Part of a small language model's weights: a variant of Adam for these matrices.
MLP neurons of a small language model. Each row is named by its layer, matrix (up: input weights) and neuron, and shows model dimensions 144-207. Each number is 128 + 24 x the weight over its row's rms, rounded and kept within 0 to 255.
A block is one neuron, or neurons of one layer that tend to fire together. Before each block is what it responds to, as a language model described it from the Wikipedia text at the highest values.

Responds to: Proper-name completions. Final word pieces and "of" inside multiword organization, railway and place names, such as Rail-way, Transport-ation, Administr-ation, and "Museum of".
L6.up689 [105 130 104 121 177 148 128 113 126 137 115 169 150  98 116 122  94 134  94 116 143 140 126 142 145 164 124 117 111 183 139 131 113 126 133  91 168  96 108 139 118 132 182 179 148 157  93 100 182 132 116 157 104 168  77 139  89 119 131 120  94 122 112 122]

Responds to: Rail/transport compound starts. Word starts or modifiers that open a compound, mostly in railway and transport text (Rail-road, pass-enger, track-age, railway line); weaker: Total, broad-cast, high, former.
L2.up173 [152 158 111 128 190 112 131 131 141 122 115 145 126 108 140 189 117  84 155 143  72  93 161 130 123 125 114 118 139 138 106 139 134 152  91 134 113  84 135 162 133 134 149 140 121 138 129  86 164 112 141 159 138 126  96 157 146 180 129 117  92 126 185 139]
L2.up629 [141 156  96 143 119 119 141 150 153 124 121 188 175 101 142 157 121 154 135 129  92 133  69 133 127 145 156 133 156 127 122 133 138 152 121 144 111  72 159 172  86 120 130 113 128 122 141  90 141 141 107 132 123 144 104 136  88 146 104 132  68 145 142 133]
L2.up671 [173 186 114 152 151 125 115 141 142 133 127 124  93 152 176 150 109 121 118 121  89 108 159 165 104  92 156 144 139 155 102 105 109 138  98 144 140  93 123 147 114 150 145 129 104 130 148  89  92 143 129 132 154 107  84 151 107 137 150  80 138 123 125 142]
L2.up980 [ 99 149 105 154 138 119 130 105 161 165 130 159 113  78 112 152 134 133 136 158 122 122 136 115  69 137 130 124 126 142 138 147 114 142  96 106 165 116 133 106  92 100 176 118 100 140 114 111 156  69 157 130 156 139 129 154 136 117 135 103  89 143 140 112]

Responds to: Hedging modals and frequency adverbs. Modal verbs and frequency adverbs placed before a main verb in descriptive or encyclopedic prose (often, usually, can, may, should), plus some after-verb connectors like than and since.
L2.up324 [ 91 134 152 121 143  97 142 139 160 149 124 120 105  83 120 123 144 154  91 141 129 119 142 111  92 125 149 127 115 148 176 117 132 124 125 115 131 129 138 144 132 138 122  82 125 142 137  91 133 141 138 111 168 137 141 144 107 123 100 123  82 176 129 112]
L2.up521 [133 128 131 123 128 102 147 125 162 130 116 130 123 114  92 130 142 122 133 124 187 134 121 127 129 115 124 139 142 146 155 194 155 122 130 130 124 101 148 111 118 115 143 119  99 168 132 137 144  62 170 136 137 137 147 123 151 123 105 140 115 154 134 167]
L2.up776 [ 99 149 112 156  87  86 117 105 140  86 114 181 157 132 137 142 133 130 136 111 129 105 101 131 136 153 147 140 144 127  82 169 126 123 159 156 113 103 120 121 113 155 138 148 117 142 161 127 135  88 106 142 188  94 142 128 130 104 102 171 104 144 170 177]
L2.up1495 [129 151 153 140 139 114 110 122 194 160 125 172 165 114 134 143 148  86 159 129 127 117  88 106 128 146 121 160 141 122 119 153 132 126 122 169 141  99 162 159 117 121 142 104 107 149 144 120 155 120 180 153 163 129 136 153 119 148 103 152  96 132 187 144]

Responds to: Military organization names. Words inside names of armed forces, wars and official bodies, such as Air in Royal Naval Air Service, Army, Civil War, military; weaker on World Cup and ordinals like 46th.
L2.up408 [139  96 153  92 140 129 114 109 147 112 156 112 124 162 123 161  89 118 137 148 138 117 144 111 178 131 144 148 110 140 114 158 153 126 148 104 143  89 107 132 131 147 126 137  97 119 128 149 115 106 112 135 135 178 112 168 113 149 147  86 128 145 104 134]
L2.up507 [127 124 131 135 170 162 163 140 165  81 131 135 126 137 129 181 140 106 117 130 152 119 183  98 144 173 119 139 115 121 106 145 125  85 153 107 163 109 133 120 133 129 135 157 113 147 105 146 140 139 115 129 135 174 126 137 171 159 146 123 130 112 123 119]
L2.up1028 [128 135 140 142 163 172 126 125 117 129 111 114 141 107 117 169 113 156 118 110 153 150 175 101 118 139 161 113 106 153 131 169  76  92 143  98 148 100 136 148 124 116 170 166 141 118 115 106 124 148 138 133 130 151 110 168 100 116 153  79 131 119 119 147]
L2.up1095 [181 108 111 116 155 141 111 161 144  89 138 141 115 124 127 157 106 146  96 111 107 144 160 110 129 145 147 140 112 167 133 111 117 101  90 122 146  83  91 144 156 154 151 105 125 141 146 152 127  82 118 142 158 141  86 149 123 123 174 112 122 126 137 190]

Responds to: Subject-verb slot; name starts. Tokens just before a main verb, such as they, can, must in expository sentences, plus first capital letters of proper names (J in Jimmy, H in Hindi).
L6.up343 [122  99 119 160 125 105 170 139 179 127 103 138 131  99 132 146 124 117 148 118 137 162  90 118 119 140 128 140 164 157 116 118 121  93 156 143 144 115 104 173  90 160 134 130 129 157 147 116 125 115 156 149 145 181 132 150 123 155 114  84 102 162 145 159]

Responds to: Institution head nouns. Head nouns naming organizations or institutions within proper names, such as Air Force, Police Department, Montana State University, Ministry, Party.
L4.up630 [131 110 133 113 150 134 101 174 155  78 136 167 124 148 142 159  95 144 131 149 159 121 102 150 169 128 148 128 120 154 152 144 108 123 100  95 176  86 145 149 143 158 143 172 124 107 107 106 136 155 153 126 105 150 116 149 111 166 128 109 147 146 142 111]
L4.up649 [144 129 106 145 138 114 124 132 128 158  94 152 133 117 107 176 131 134 131 123 148 113 102 145 132 132 132 104 113 117 170 136 100 120 109  86  92  93 131 125 122 118 136 115 181 128 138 137 160 118 150 116 162 123 134 104 100  78 102  94 128  94 149 107]
L4.up1287 [130  97  67 107 160  97 159 134 116 135 151 112 149 111 179 122 144 104 110 153 131 188 159 110 146 117 107  87 143 145 175 135 130  86 121 141 164 126 119 153  99 146 141 141 153 147 106 133 108 134 131 107 127 141 121 169 124 128 176 130 127  87 109 124]
L4.up1480 [145 136 127 100 151  99 155 154 148 125 124 166 110 113 140 144 110 115 146 136 147 161 126 107 176 165 134 141 117 142 181 143 140  97  85 125 154 142 100 147 151 122 149  71 127 128 108 163 148 117 150 139 143 135 129 139 130 169 163  82 135 122 111 117]

Responds to: Clause and sentence openers. Words beginning a new clause about a just-described thing in encyclopedic text, mainly relative which/that and sentence-initial It/This, with scattered word pieces like design.
L4.up1058 [129 138  76 176 156 127 152 146 152  85 110 204 137 150 128 139 127 125 147 119 169 142  99 152 128 133  96 134 126 127 111 121 127 116 136  95 146 121 175 175 115 163 106 137 146 145 135 120 112 112 117 149 130 194 122 143 131 156  85 138  94 164 118 157]
L4.up1171 [118 131 140 154 117  93 160 123 144 153 101 139 116 136 102 106 133  92 134 119 171 116 113 121 135  88 140  94 129 127 108 128  86  79 169 157 163 163 179 180 129 125 119 114 125 117 185  94 162 128 128 101 175 136 131 124 127 108 124 130  95 147 170 141]
L4.up1356 [ 97 102 118 140 149 118 192 149 143 100 119 210 134  92 135 140 131 139 145 127 123 144 116 139 136 150 130 131 136 126 139 143 153 124 107 111 148 132 141 118  99 139 122 127 103 146 150 155 154 121 146 115 161 178 115 127 116 149 131 136  70 173 168 124]
L4.up1463 [138 159  96 133 153 130 136 167 133 111 110 201 139 104 135 117  84 155 161 100 144 118  91 114 150 143 151 121 143 129 142 140 107 117 145 140 141 108 124 169 122 151 107 169  68 127 169 121 137 141 125 123 141 143 133 144 171 121 152 132 129 153 126 141]

Responds to: Transport-context word starts. Word-initial pieces and words such as ship, serv, w, spe, h in texts on ships, aircraft, railways and roads, e.g. ship, serv(ice), spe(ed).
L6.up1166 [105 151 129 130 147 154 120 140 122 110 113 165 181 100 128 160 127 110 118 117 143 135 113 125 129 175  96 153 118 136 138 123 130 140  90  91 168 123 144 165 124 154 179 153 148 153  94 107 113 101 158 154 161 131 103 161 114 127 168 124 114 139 137 144]

Responds to: Roads, routes and waterways. Word pieces completing road, route or waterway terms like Route, Railroad, street, upstream, Creek in place descriptions; weaker on scattered fragments like ou.
L4.up60 [125 142  82 155 130 117 140 107 150 116 102 185 126 123 147 138 109 121 124 118  94 157  94  98 108 167 138  91 162 128 150 124 106 132 103 136 109  92 153 157 118 131 147 124  72 137 141 141 128  92 106 155 174 124  98 154 134 121 128 138 114 178 102 157]
L4.up660 [145 157 105 132 150 112 112 112 146 162 111 153 185 113 156 140 113  94 134 130 129 153 123 121 110 158 115 124 144 130 104 127  84 124 138 107 138  99 124 165 167 126 145 113 127 127 153 102 143 106 114 112 165 142 127 124 122 135 111 105 133 120 146 130]
L4.up945 [152 146  90 170 154  86  82 128 114 113 102 158 146 142 126 139  82  86 146 125 139 167  99  76 150 149 120 147 146 133  98 143 114 162 137 105 122 105 161 148 132 126 150 150 116 128 128 122 140 141 133 134 142 119 136 136 121 101 133 115 158 161 138 137]
L4.up1429 [115 171 113 152 172  70 100 131 165 114 106 190  80 140 128 179 101 103 118 121 144 130 110 138 107 118 128 142 125 111 134 160  71 146 101 114 137 153 168 157 155 131 145  80  86 120 126  76 165 121 138 141 163 150  78 174 161 128 144 116  87 111 117 164]